Part of a small language model's weights.
Architecture: RMSNorm before each block, rotary positions, untied embeddings, normalized queries and keys.
MLP neurons of a small language model. Each row is named by its layer, matrix (gate and up: input weights) and neuron, and shows model dimensions 16-111. Each number is 500 + 25 x the weight over its row's rms, rounded and kept within 0 to 999. Numbers have three digits each. A neuron's up and down rows have the sign that makes its largest values positive.
A block is one neuron, or neurons of one layer that tend to fire together. After each block is what it responds to, as a language model described it from the Wikipedia text at the highest values.

L7.gate519:503472460453492505521514491479479500465466471459515529479512520482498487490518457511501517512457491517476495519513495498480527491491515506488502522496472529497520467514521508514565509489521477514510498463487491492534488481482543477476496505473503533467457526493502482517481456513426493499
L7.up519:525469461478491529508559491501502490481541526467485491508575512518469519516484497473514529516503529490503515528517538464511501475533504492521486472496477521521460493534485520489559504530572452526475462468512497481493506500490489506502505494529521494527484501491509501495504485499535478539
Responds to: Birth-year digits, bio openings. The second digit of birth years after "born 1" in people lists and biographies, plus the article after "is/was" opening a biography; also word-interior fragments in names.

L6.gate13:511525555524517520476497506519495475481481488453520539498526507497491516515501448449478504481467523494489483478485500513482508495531468481500487541461514503521515497510489514494510501533557536498465518495491500493490529467476485507486487516466506517547471532506484517502499451514523451488
L6.up13:541511500460520499505463464474489475486479478470511486440491507520503482510515515538515457455493492544503470511479513500505487499485496483485510492479538525480529561534513486530509515460477457493506475519555508509557519479478495504482485560508553486470518482511492506479485535525474518556
L6.gate60:496529461504461441490500484486502509517463518500548453491490477495493468562508477525557532491497489495537467539503540517461527527504483509478502536475467434512486533501531510485443497527473485528571515490472491517520538514520521486534520546501560516500460495517500489511471493466490537456
L6.up60:481520490512481488506465523488535463535493532496477485503478478498465494516514466492511519482514496491476493563488552503502506567527503519502487532455504445497482510493510508485503534529492495483525486520520498456466544530485500473499485547527542499565520492472496488488476525483461531452
L6.gate91:521471520519532496486457504551471488497446494541522464488514584514504461524499500474517534541502509492478511481480484516504469499508465488539504491501481530502499447527496457494505491519510570501547529482510493515542521497507498480540505493520516559490494494456462470493503517532481483483
L6.up91:508501499533478469468512542505451521529457470515517482550475500503488487496513528517448523511488480487524516501463488437481484559488504505524485511526425494476459556483482509468473466490473496506505514517438526478498511494515476486487494524492478511510510467485467517511497503515475498493
L6.gate179:481534477523476494532527451500521495464425501491531510477477545501496482453514481520480476442492517538469501471521508470446499515531450464520501521474464496505449527490510533478523489501504532480490527525519486533526499508497517463549495515446501508519508517467502508504462513490491470536
L6.up179:483537502535510542508522521513510504471497489507531510537493492523531496458463473485477510471501538502528489506526503484473535568501498535525489483483487491532501510495513510487487516518487498521499503542539504529538494525481491544508496545485519477506536502479552503541484499552498505498
L6.gate225:549489489450486502456494526523463482523449501515558521445492509524458501501523507449513468491501493556482512505487482479494519496505486502487480532507463529477513497469475485509518512546488497498529483500476488485458514520568474497491511497491516497515494507533499544482449486508497508495
L6.up225:492493541521506466477495457528503494552529523514498448498475515522469483551516488531519466518533478474501555540586504481479542487468457492499499425479475494570502509513506477514500487533450486474512521509525502477507502487536505506520513474477544499533492501486501501520494501519486485513
L6.gate236:494506482497517496492473519521460485504487539490520467438521480491498475523470486493525503519488486522476477503479520476483515557508521466490519509494487527494498510500496467481490505524493496508498510508504530478549478513526464545447497485552525534469486469525529506503500496512470521518
L6.up236:490526510492489515503500505530471549505475501482500478539507519503500472528490481527491482489514496506499465489522494486478489534491494477477477471475480498470512473509509461493476528496506524497456508509477504528519534525513512483502502482487463505513517474538512521479455500497522521495
L6.gate267:487482476526472485468497479510524512505481524518475457479466536497482534507474519502490483527506470524508465476518520522480493492521475474475485486464464516516495511531501449497514484526464513487517529449543478517513463543503539525492465543493473545480474494523482527541487506484466468499
L6.up267:556489497508510521514478513502493530462485483519514463538437494513524497560489459527497516468498463471467521543501463477512493548523532515494487510479545471498434477481488507503516454466480497505483523523467524482501508508482482513502502467499507463511482500488543526500490504475527505484
L6.gate275:536487519522496492458478510482562473544491536520479505482509513505525486530425496517478504537524491537480456455491466526521463493529520522555472469522502480471485472444494484508482508486477537500495505503535493511502480526516504525511478464526500525515494517523543516524478458486503481528
L6.up275:483520468535505530507518483575481521491477484500480471487465514506520449511496502506516443511455460560463491480481523474476488491484448483491483528528529523476455487484507488526521494471498500524498527472498507552521510538490535524521517528529482508513486508507499456494500479518491486489
L6.gate325:491532508498486512431522522537499524495513466550511534506517558444501508442537415454514542517514485502497467485456486530525473514490458433483483498483558524446505494489493489514469483510510543522480522491516508512516476510504512519506510502469484529536490483482501499495488519533556503504
L6.up325:519531545505477513479497487503501476512509506526472512495509470486510469460496465519517528494548494497481516486509560422480510461515499496491522480504466515509460531475489509513515494458497511514523521541477499501485463515513485496493498542495545514541512472477477528440467518485479492505
L6.gate334:481529499463475480504496488555521529504555460449511506467499530472490535449498478487445484517492506511471522523535492536479533481486461484489492491510484493513485502442487486509484518523499460475477502466484481489518491506478500505476489429465523486502483497501492522477493497475516510509
L6.up334:494521523479464454497521493469561520481467532529520525534507507488548489509478485530518465520512540506518507493537523537476502522506454501496497504482470513520498469524492488450511497508508501537529525562517506515493509492537512477494508538491496497513526529509518515492513512528520482481
L6.gate386:484512500466482487487459487528447519496488484532513496538509514488495509483552447523477483505492485550538523468527525494524467521499497476515527510486492512501493508504520481512574481501500497541514472474472500543509521500549486492505507473496461498509479518510478484533486491476517541511
L6.up386:505489518492563547466444492548528507517446506550511487487497522465517465495503507497537509485524491505529490425527443505510474490493465546513484514514495533492474561458508473473532484503513541530507509552509509534475510490495483489522485491476492499540540512523474554502482483507496492496
L6.gate528:525491544514544469522547528524516469497539462495499467479483505478498513469492463490485448491489463475505513470528488499507513499536470522528499529434475526530510509458495496467461540523477462463510487529521484521496518505472519501502470537496499516525488505507439544470508545461480473529
L6.up528:479541563547468551478468480450556488472517474550502498506484556488472493494495496489476485516512528524501467510542462469496483516501501466531501515505458516540475504463492486506490458520453514515506467464570540521537526491497495521512500520513510547525518514478497509442474500487499524533
L6.gate567:491487477523479491538500546482477524501506532519471489441501483494510441541490477487512525486524482474492533462508512480502493540532491497499503482484474493454451479498498522497526492444478518516521522512503497530494494464515508452520507473497520473508486496533520485482534502498482511475
L6.up567:492497557513534536511523544483507535491477490535518506481490481497509505449509481474519501494505520514493495453539514479509521501528474476506450521483502524520459492503517511502507500465487547513507500538529484513533510455507501478507526492546497542488523493524520471506515513510550498513
L6.gate597:447495479534482522490502494472502487548480489523506457434504500459482489515514481489469464489527517500529468466507509471469505515506503452521489485480502463514453494475509478507487503498560458488508541494495505504459541527526538490523481496508521523485507481460546498504451536499494496509
L6.up597:487544463501513485475512512488473463502497486537486473485514510529535513496488488509550483519521470493534456501515512496541520514484494509449499424546524490483481486494519477506445446539515523514524512515472491540499501533525475537520504502473497528539526490450539536532461504514478513495
L6.gate605:476526497473513506505448498489506479486472482476478503519511532532503487496521490456521472522454514524486520485465478535507437517509498469496488497483486537521487469528485500532465502552483534520505498462531492503482479489545512498512504535501473492525501547501486490493493474487552502491
L6.up605:518512470490523500512463515481490500546527510541488517466489457552503507542495511496525507480512512522480546482507487494508503490576515514504446460469531504507472488485501496485530509510505519514510537489522493566475463478498517487494481512513474525520470456510522470511480523467505493470
L6.gate623:508511451493497508508484524470532499513479527482518483482518475509467505452470489509499517509573504506491529548520495467506470487481432505464455493517511541506496529522485441536533486494498497512526514502509523575487487524499532511515500509496481485501492518471530480525451514455467561515
L6.up623:465500527505492464495498503526473465508570489438516475506487514497496513475537477485488485457486515540516533489550510508487507489510491547500502519511503478505469546480489505491432514496508432518518519521527488491505513531515512501472465498485555492509537513464488553467517499483521506508
Responds to: Year second digit. The second digit of four-digit years, mainly the 0 after 2 in 2000s years (2002, 2013), plus occasional mid-word pieces.

L7.gate68:484513500501519538515525466492471481517499505486487484530470494435479533471480473505489508424495558517468492431536502489485452487493507445491471511494508568509527528504501525512512550503529466522529490495544502502493570488473485497545481493487501465526478508500533516525469497496473472504
L7.up68:496502476505495551494523475486550485503542493499505512494512483438474518517476487504442482519486529500463514518502527461539523489534493498494506488534511515525534516509477573483480525502546521537525483512556478499487489536491501493478487478476492468447519508474518505550511499545506483504
Responds to: "Originally" plus word fragments. Mostly the word originally (or the -ly of Original-ly) introducing a thing's earlier history; weaker hits on scattered mid-word pieces like hi, ar, ri.

L5.gate276:452541511538496481449527491504517528521484523503488536519497485497518472527520505542494478516492511525497514497472567465484485516539514483516500481499521519502456481490522502488522488516510537509498539490490511525442519486487475499551504506484520517498443540470535476506486486523510514510
L5.up276:496460463508495472507489516494473506551529514478467506479491514499519503490488513523518495531494494533531468515454491492500489478469508482494519516565479470538485505529504503475493533439481475476538453485503486456511448498489516513476466485508511555464501529496510457510491510517440516478
L5.gate301:491517468537461540476464497456511518535449529475480517479519512532451471489495530496493505478485514495445513481483501540506464515489488482530506475525505516534514481471510528500558523479524515531503516482495498485478500503515503492524485480477477539513467539555502495479537522488514464482
L5.up301:486508490511487546471479506476500498544491493486523516510489476531495498492487533478515513511518523507467481510486516516514537491484527488518531483535520465537501482476492496505537516474504487492469515483514509510528490514482501538512513491517518537491519535572467485497514504493489534507
L5.gate541:509526473516494507543503484500513543518484536516471488511481441492486465469431501509529466531477556551499519505482477465475483511485454492480536503507499497540519532492502494505526503488466486517489480461479512516450476513507498536532464514519512552483509531528513518523497513492491520471
L5.up541:444542546505509512529522523503456470526484508517486478510468481531471475556496512478512488492512549487534509514463479517546476489496534464506542498545487542473526524455492515473514510502478433507495546548494506487508505503471507523530517492535494529477517548482518463516486475501511481535
L5.gate614:478487463519500518496477498482489482495525504472518497489478484497516473460504506476500460514505502574499506520486519507550537493447501489468541463454496502485484527431499528477522492489518541490501437511506476539488481530517481490514499518524473544523500513519469499555449498454563523517
L5.up614:482488446495464497535539529508489510490482463492475505512474517502523548510518514522495493500495513486501525513495507500474487466490482446522511527495473553511522521509530462488535481481525480502464509486480499484509530535484507522532465508495513526515510510483463453522493505561490496477
Responds to: Definitional main verb. The main verb right after a Wikipedia article's subject in its opening sentence, such as is, has, was; also some digits inside years.

L5.gate155:465460507507535521509492475487471507506493540473517506517499497460481483466541466522519487527496484541469505485487504545469467463533529464517527527510474530478491497497525484498459504501501505537502517441507471484470515500545506504513497494516473496511479525502510464494456547512481494502
L5.up155:542478478513484515480486514493457517501497466519496465504468500498492451503491522477532503495500452487518538513493504546499495493491482468514494478443470492479464507477505467496500515515509548481523532532503491504484537511467518439528485474519504507480482524510541505522497513532516547507
L5.gate193:466501471481511500499519480479503486486504512541456497492464509483459489550504525480532495530433514501464536527519474505496461492446515471550440508511466544461482494459490472476477482465494505490493486453494496476526537457462518501488507528491526495502458524526500529460530504466510460532
L5.up193:509484484492475509455464485509480458494513507518488496482485541513494488482473535494507563489478479500480531544526498546496549504530527501428477541476456500489492481500519524552436482487507532545491479509495513532511504501466477541496506535497513495547497520523524464488445523487535538476
L5.gate432:487482450505454512453513478494513517475502487454508527560467492485510469487492468478491506520443512541482495510473514481475491537468476440480463504468480502524529460524493493493520505483523496528536462450496494462487492540559496504531515458465502507515449541478487501486503494523460497563
L5.up432:468526489518523518526478472500476537568477529529521507483494451509499497508486490531524514472539501484498491567507508480572492493532517508483500511467509520527507513509494497516525493488515453448531470477500494484513490522541521502511465519511515514537483495484509532492459470514461482510
L5.gate640:501471506495509522499479479466498482516533511536548510519475507493500519510499463487488532477492479502482495500457490531522517491514528475448486519464527536517478539504501500518494531528517461520524524507515531533540527515517520518524502514472551525557497492472513511491478548510492540491
L5.up640:541464486468487482527524451483489467518566483514519492544548465475486535530533468521472500501527504523455497537480470489518481474503505490495484514473450489533527500450493485490547528497483486529514515477496476511510493506483487482511485486506523486514504452479492538528444497527448489495
Responds to: Biography lead birth parentheses. Opening parenthesis or semicolon right after a subject's full name in Wikipedia biography leads, before birth dates or pronunciations, e.g. "Barrett (", "(مالك…;"; also table row numbers and date digits.

L6.gate8:481515477496454480544456488500527511520521478479514485505547508521515457445530512514495491514448454449464502514487510464506505519500525525506474514481438535537514531537498518509475496519492506506516514491511499482508538490514524519487491513506511481449490480468471514482505511528505508530
L6.up8:457462472489485512567506501436491516516542466514455485451498506466492487475475530487506465468550534482459493512508463495529480457482490493554506478454493532522515498534500489505512493505507502509545475472547489523496510517564558469503520491526538496505488455488542514502544490500480502502
L6.gate12:481527492517479479529457484479497515473535500516492483455529535494489497537506489471550438512537528480489485489498479489494500476501504484485509497496502467457500471527507494512484495502521512554523484496472500521517554497539483502506506526510472472523483471506496478480492505495468491512
L6.up12:464509501511503462522475479491503495469487520450569516439547472475460468508490528508503434519473541458504495501500502495504513489497507535504491483495495487477526452521483539494479529500540496539519510532456466458493533464498495472489488518477512505551518522550509477482511543492468495494
L6.gate164:492520468497479520461491525522499451506514499474500537479484506493468505464486497531477524545449487534453475477493498513500500498462477480494521536499493507536506581516489496515503484509541520463490499473522509532462472520525543543518475492459508524489488519486529543464468479501504500529
L6.up164:499506502546491490537516517469479489450530477453493511527512522568509470489490457520509532476444496525469525502469458511508538532511519443475508496510499528517555473513500500500484564469523527501493494498525513496518508530541517532461496516493496506496486521472497512471501519518539470491
L6.gate182:474513515492519485503512472465491505464514486495480463498544498517502485569508449456471476509483499511494478463508530458514500514481482504512503481512494509477457504506499533508465482520538503485530502516499519484476552493492487533475520487530493505495464449488503558518536462520515486520
L6.up182:533528516510500513497506509484536514474497545477484504532552508513485496540468481494519529490491527456480450495553504523462525503529542541503502491484486443490502505519496504520514509470523485524497459513500500485499464472476453507484483491520503498575500497487479528505517482508497497507
L6.gate217:533486498536509458500514519466448488447491538495497455504452487488506518499500508470492459506474471484439491504496529487491498455554487515501519481465481513510477500486505533470478465480517513533512496499514503500492513493494528514512495510492473501514497485469518476499468504496525484531
L6.up217:510466459519500475507490480549498498511459574530544508499483505479489478514494499472497506509452529513519525468504501527475497499542462486504486518491490479504486497480461513493517489536503506510447472484584522487532531508460467510518516452491504512517500471549524511495523454531517519517
L6.gate270:471518512487524555478500464468539469479508540498475523491495495518497528503537507506468526527480491469493519465481505519496516511470503498494484507535467505506509459562508464533472502516539496492542478500476511456511504519551519488543488542506473546470481492538504576483511461501473440536
L6.up270:501498437486486530509509515496522468537480534499489480494461476522531514495511517526496485494489493465532489534487522517501473487483482523499497487521511499480506465501492460530484511487476475493484517503450504517482535517500531523493480514498549533491522514497517532494569493461466497493
L6.gate281:436510451521496469511538504484504494499537508548529512465511488473496500506559500514526467534487478527487530499502491500541508503487499472514498502521485520507539474484510505502530516516514490519534501462477522479492510456471493482494538446522468514497515474507459475503497522542489500481
L6.up281:484467494551520500545494525553505508506542482529526515478523505538483525447522492527488471511464517462429488478527482486478482505471530515521483485497496486475500449517504514453462511508525484498493497498500494487499509508546468465456518503465512528508490501509498519473517497508468512529
L6.gate306:519525495493487499479464464487531459503516499511498486456534485462495500443496483483504516490472458507514449507493474494486521446490506523515441473527454545541492512492502486495515503486477525497498461450506478523507527468546522492517504457529486486495468516482500511487456508525482499479
L6.up306:513483473488528518500517512483500541500494508527511503458539523513494502498507490513536522431508499464502484499504447494534477467466545487510470522511500557508526488495508440508531502491517512485514526508469493505510524476498521453494479507568526502490493524461509463496542457525508512484
L6.gate365:485511445517470499517492497472526506480550547508469516497484480503432536524445503455495521496497450519477494492508459482499472460528498456510527500495482552483521487477508439501515492456539537512557455420522501509501532505491523512499454506517464487488463491524509503509491478504523518536
L6.up365:506526476497489442527506497479472468506529510526525507489533504518529528467538515522494454498493529481502533505496541497469493481499463505517526488489512559467514519524477460497487532499548500478521491497506501519555518541560499492487496485540508479470499523434474493518486549502489491516
L6.gate414:476477472509466524477512535497500468500535505526482485475499439535486541527491485507469478477512483476534487494440529494517511506499507506523496491489504534478512494498529495517516499540512506522536545511512509485522496506518483510517518524467466502472464533460494514518500520498479523540
L6.up414:497520494502560454509521479499465513517496514493500472482518539512509515526475462497480477542516530494502516466482455482513496459513492482449536478531499453530475537498495495542506508532457502526552467495504523564512558513501514507483454532505493495536488492514496471520515545510498474461
L6.gate555:510514500493500547513496448506476502499478524475507443486486533495493459505495491507531484519475499488475518496508520455504462458519547487549522500463492526526514492518508469495473523512536490550512503444502507478482487505504541504493491518534462506524468507540554483491520540497506477541
L6.up555:530455509497443524487549504463490514480517491499521548480483474515513486529516506490496476481490499531507449522491520501524478545519474486497468461522499516506498529483496473512516470503484504459504515520463503511532497553483519463514501451498509500535491510473458514535506465488502512525
L6.gate560:523477485522513491490498487507519469499497494497490517505459498493500541515474478526490483538480521480497538513471485528503474461478494460513492500487519534514496480519508539506486496472545515530527511483502486514474537512497501523505452459499522471493470510527473541466515560503557514505
L6.up560:483517520462537469525567458478467526504490501486457493517505482525487490494517496512489483527528503436496482537489510498478492493504483493474543484478550532528513504514478529506498514551487486465500479517483502535459497509522503514495479560526531445516497465468476496492462506494496504538
L6.gate573:472490509462506482547491499484506483520473549534500451463483528516470476536487502533506493534498491507504470509488509504468530463501543539473519520508514505541507441526489513511526496538507518513552527467470524555528506507543526502504511490495495544543470520501502511505485515511511482494
L6.up573:520520513516538544526551568512475492504533520495488512469458505466511461475497510530504498502530503485490542482492508454495488476516485465557473499494528480499537543510493523476518494490524470478518471492535487487479473545472502498494470473492536490480479560471508473501526523499476466534
L6.gate619:457507520478521506516475550476528499514488527513505538484527480532538481472533518478429485510464532456490448497485516498515452526526490502506461522504548506479505511546516491512480490490498487498497522487504499507474482503519482545488522480503502483489478486501508504493497446541487477490
L6.up619:480505521499534501464542474508455493584507460511522527475475480494475443491436513468484507498503494504499444488539481487492521507513516524488522496492503495549509516458496520516514503494559482467504525489487491504509516479505515493511502546513507486465460483519503439487503475473479505484
L6.gate643:497475506483518484492501525475491534473501494510546503499509500517535469462462547499511498492448505520475496472455524530503444510483529503511473523475487493503465558462512461498501532511516516474499520513493495541513503486490493556468469513485486503517514469504497549487438496479483453497
L6.up643:495480457493536506514478523520509515556507525455507525478515488501499497544497454490547543485504519511502509497494515484488507493490538522511511473530502455480523506521484473518503523508490440512532514464507487482497495511489483514509506477500473512525492516516527526504517493494490496500
L6.gate645:470490464495520466516523483523499491478524508518522506531495541514476510496532461509472482478468519506543559529547493473446473495515477445512512506508468503484475450495510530483486476482536496483520513464485478496477532478549515472530517529514542478493481482530486502514544470504463507507
L6.up645:464486543481507513508491497520528495497512495499513481469545491523518449523533465493491497532472487514530475501483553492482483500494495503534525510500446474461470513504475531470503553499449485457489503527523535473524505548490495493501490487544524547512520498471490541482500435453529492510
Responds to: Biography opening parenthesis. The "(" right after a person's full name in a biography's first line, before birth or life dates; weaker on mid-name word pieces in tables and on words like years, life.

L5.gate75:508523511511445487499485497523519501526493505489510498541495491511473497516489521481498530473445500509513523527500490525465503481482499469494502482442470461561501527520516490532495460481472495527450470511500504544561521513477531521520495501507479524540506560446518504521462519437508549521
L5.up75:528505534495454477516502495506481467504525524468506478481505497505491505515535506457534493482555523465494529526528501477508513505522480508473513479468512513460437470507501442515492471477484517508528466511504483491499508501531477477481478529516489514524510486446508477469528467530510548528
L5.gate445:511542522489477463452474561522507465502519545506496550496498522470479444490503534523514498495508492479484495457455526478485521498466500484525483472507526520508458550495513493512478524538470469491518524523464483512501537525498481524470481498485504559506513498469470475462477507480470492523
L5.up445:461506488444502499499516492500537464576469501503475504496482449509507481490499503535525532506502528497529501498514525513473524494461480512514493511483512475491471514531524500476460512513490491495531457476485463471515518549528521492481517521488472504469496478494543489470483486462466501531
L5.gate492:513501472524552501520521501508483532502516476486500444535490532490473481512481522495507512530508526472505460523484521476489504507551498506511502499498464495508493500507497459496502551499471515474498516517518495516515488502466473482492497491476491501509464524464531482542462518530505550520
L5.up492:505511536520487487491523474480462510504534499478454498465483481513491512503490497481484499463483514524497508533488499535510514529473523520475460523505521497490497514527504470522484525517526475485543489532533502556477465544483425541538501497482499492451531479496512485501495504511485532487
L5.gate575:515567514495511464513502503528484501510456496473521497460525487523470449490492464504543499500477499558470492506504487494509505514453507505504542474482458498530476508486502478466476517496499519489494461509582480513519507503527506483568506500471491492463484493535475518489466529437458500528
L5.up575:500525525473539471492457450472486489498505504484547491477519495502446517471476529511541499493529514494546504529541469528516555456481486493485498513506484491508531529503491496496485516521488505509508505525546511521486470493453497514470499539509477493501512482511495508506491529511476485558
Responds to: Year digit after 2. The 0 directly after an initial 2 in 21st-century years like 2001, 2012, 2025, typically after "In"; weakly, closing quotes and heading words.

L6.gate167:512517471476462501474495540504497502547526568490514508510451521491476475530522509510546513501505509472464462545526477514520487522485542499545524491469448491478531506491505529494535499514496505491523547500468517471467499532460467490498489515498496517542484496490495515521484475534449497465
L6.up167:464485513530522498520503531514515474455485513467530538508501474533511526482504536486445476507461477526507499492471513505508483526479480526481497464481493509522536461512498499453511491473548469547518484485506513484476511458542486534515477479512485502497505473476520465486527479506514479561
L6.gate194:464514479499481498528469493487509544504427522487482495494486502455515488526495499501506452511470499545478533536445502520473518526468489500509524533487465514495464499519501527455494561515505514518510500533454524513518494489468531505552461513469521486476503465483503530486503491509513499524
L6.up194:522532483550501473504445499454540531523514508493482481487506499521502507558499500493513493486532534508563485526508490487463479541491519480498512507530483530504528485504512509508526530509473527530492512448447490527485504536464516503490517513471556531494485513489499510478478499504488500513
L6.gate201:540500508473450495503477527482536494540505521460486510468467515523504506505500531486490515451498465491491481556508490522461525514459531500516527505533490529512496497486469522505523506464504485489493510531502495505538505511479543479499499502491498482517504490520507536489482470492446522514
L6.up201:507499527514505478526464519477489493488502507478483487549468461514543530503496506512528514519511518490527512497480525526494511505519496519521471519520503488481499500536518540483521513461488465481481521514494495445517474521473479545513518499525526518508503516474479487543500471427472523452
L6.gate258:538487527534479517508527527510471477496494454473461479481500500543514531545495531493513487527490480518491473548514499504452461504479463488531495493493498522517525502513484467502524555500441504499487536477525523486506490531468528509460472507489490503464495513461500512488529455521469510496
L6.up258:453497461482504520509507472498534485498469495485488530524468504527464531483534485511529480475518498464536526506523515498506475520510532430472494534462465482555493486507488521500519476478497510503499447510470517504538479484525507513505489489479449505509497585474485524421488508501501515513
L6.gate307:508464474504491499503498462486448501467519511486484474476547552499469483482503504526499476459521536506484481509530477477483496524490555469481510492474464481477489474477489524491516502538484509470518524468543516465531470446474498437470486469464549514511489491505540513512492499510528487497
L6.up307:494534484511450511481512517502485505474487479468462528530519530500494461483496462484513534526469459500515494497467495510482504491521514500519500516510505536572516466464506530476524504452502551538515528478535516516537534485519474536485483532470495490489447538500517526522489448480486492519
L6.gate316:518504472487476543465486545480547524441446538484459508495500524494501499542531494500466507462460465480441471495522474490464467509490511525541462484467457503507520493494495538505536535527525521549479493517543495492510508537480490491492502534484470544469498508489495517498520482503513504499
L6.up316:520476501544509521531516505528520515505466527488505491529493566484539497506468528492505521541487510496507514485521504481455558487478517494501483512484530515502487449474482510512547494512463530511496550465517495490529504511485514540512497461496496508534475574501507523501515540439500460499
L6.gate333:462524503480471457520460511493502461497460568464512526481513490464442536500516478474533513539467526509486492483469482501522490496483472509527510500537461548520492490500492511504522508497492492518504506453473474508480479514521508525508474512488499508449484518498482536490502452488522494495
L6.up333:472525494518482477517462523507506480489515503496499526455492482454490536472522513520555492545491521524504466488500492491554489520453489478482529510526493509487479488515485502501516456518478499526517506465503507483505465528510527543492463531470504471456536503495462535485518420517524490528
L6.gate346:478518503492515496483479498499529504529498529514484545530499524499447492476502489489506528516462495468474487517450538471493515507489478496537489521506458524496508478461510514474542528489497503530510513468468520523471505504506505495522511484502482508484478581511507551509507472440507484493
L6.up346:476502476506514514517515487509502486507515508511515479518485477499463527462494506514473511519468453509497520564500523517464536500456537501516501504474444495495540459530514492499555535489522466512517492511498526516489493462501519506553497497536523503439499508517471541506506512526482473496
L6.gate364:490522507523460543519476504451472433502515484552483502527502459473501518494510529463438492474505494499470515508509470510510450508530485502482471542492451534549521474513500487485543532439495543492518497510495484540471511515518504527482486507473484503506497514494490525475477472540509484491
L6.up364:455542501495480527511485508453446485526505477457478512537537455488471528488484520479501537510482462519493508507507503535542483469521505458506505470514493474527513446480517463540547521465494465524507509443497515491526491493519541511516499495500523495507462550510495503497518518501453518510
L6.gate374:487491486507516524495462457514500510513458507501519511507495522524494502481532501460512500494488486525512505528498502503484515507483473506528495482522457510522476510505507483530514522488468485578533525487455500508505491498525506472540491475531483516485475507470494481524494535513489476480
L6.up374:531522527445466498534472480511536482481500552486511486518518483501497523484519477470458508526473495486538490535492508494491520453431506461484497487524465505555540495505478526469471485496527496523471497499508508468482485496467526512484478489471463462483493522472484541489508442487515502541
L6.gate404:515504541455461464508470494487499485515479524497483518504500495493514461479505522483526509503459495491528511526464497537510488507485487487547452503499481522466502498488490547506515509506499551517528509540523499546481515514500461535518506467486479559499456531517483500529490505490526555465
L6.up404:567488518498514505501518473481503489492525529494493503513518495522473471529499465476524505483509479486520461530488486496446511501474467523514462471514488487509529478453486469489479453480470537524499499505534497530453532475514494511535482479478496520505514548487487548509536507499532503498
L6.gate420:496506538515493514491494527510511503519485510500475521476478503504476443515519521504505509542506476480492497468471525497462523485476520502498474472510509491529498497484492529505574544489524519528512484516555481512482494468479494514490486519502485525419488501485473445472428520483479517491
L6.up420:470495479500469530565475525482503471499500494460506520507499533522487499495480490474514496513503522500448557542458523476503507522548516492498491482451513512459486451463483536494493488479527533519475493482555494468500529485510491536519523512479498493524470531499493506458492490481515467534
L6.gate489:469472529530470503512491491459495520535536547501466517477533492500509495495458478470519509497529497492458516454511527501500538534452505486507474510474559507478457431487517518486535504485512505479517575458518514474465477501541512500546501509475502526491436487514518497508485474502451513514
L6.up489:535484543482507504532489485494470493486457488488475497516497505508529465488501487483494515534462449501511484497496539557436535482487478502481516512505526503485516531483464502505468507488504490474478465516487497534507496453509551474493487475490511479497458505467491462523459499435478479519
L6.gate514:461520473515500489519496506481447522476510492472536440475521490464501519489489498473460469503526500546466455507481517497497524500552508479535504487508500516450484467433513519481527499507520550460561568511510521484506543527518548502545508539494500524507493488495492502505472480525501521520
L6.up514:478534467531489501509537540504471486491483480509538473505471490472525478498486525511479476506505442536465520512483538502541474500550541496512498495518515561469496493482522506499524517507487528533508533540534519506494541506495494512533527565524486485568516535495528433509468506499441552512
L6.gate546:501544534502486513500473473441573483466451512461509500521522464511531507480537486480497522491499517516485481491507466485502502495535493512514494548522463543502517486427506521489532551453490491500472505501483505541491489513487503491532478524447486515481497515474496507472488496454514496451
L6.up546:504498480500524601459473516493531487535513491533490525492499475502483539485474509511493469481549493529492499499539447481541497498508507472482498491481505508533543499517512489533532503489473492516505503523493524520501507517482504499538457519505492476482528514535471484496458551496513517489
L6.gate628:502493489543507525462451534478475529475553525529516542511511486492518508558506481508479481464509483520509501476531493489496449502511512506528510457519499479520511476479499461478515494509567534496522501513490478514552514498508546479514522479495522521517499495493465474496514509524521524534
L6.up628:478487497555484451474523461499478478470491501470497520480512496504510526471506523476526523499461498492449500477475544461475536476507490532534461491492502532492533501463504508516512492463432483510514498518495501485502533509487502489482502487483504480470466494505521517519470529466488493520
Responds to: Article-opening copula verb. The is or was right after the subject name opening a Wikipedia article (Beebo is, Abbey… was), plus some table-header cells and digits.

L7.gate272:529484513533497506491523484550548487530551508492501472462512512459502481523512518519540491519502485470533499490554502503460485489524476457443468460520509512494497526484516472515567520514520484465538518486528475475517515451465492472502540489465522540507501510521520503521498530496470465503
L7.up272:500503563516495510494481498500563493494503513508503461488474492477502423523494472470518505500500512501520546506509484509506480528522494481424477462498496534447524498497474488532505526490519532485559492526466491517480516503490513514503520498509495563501490474504494505507489520547467528508
Responds to: Mid-word pieces in years. Fires on the second digit of four-digit years, mostly the 0 in 20xx (2022, 2010) or 9 in 19xx, and on middle syllables of place names (Tobago, Nicaraguan, Telugu).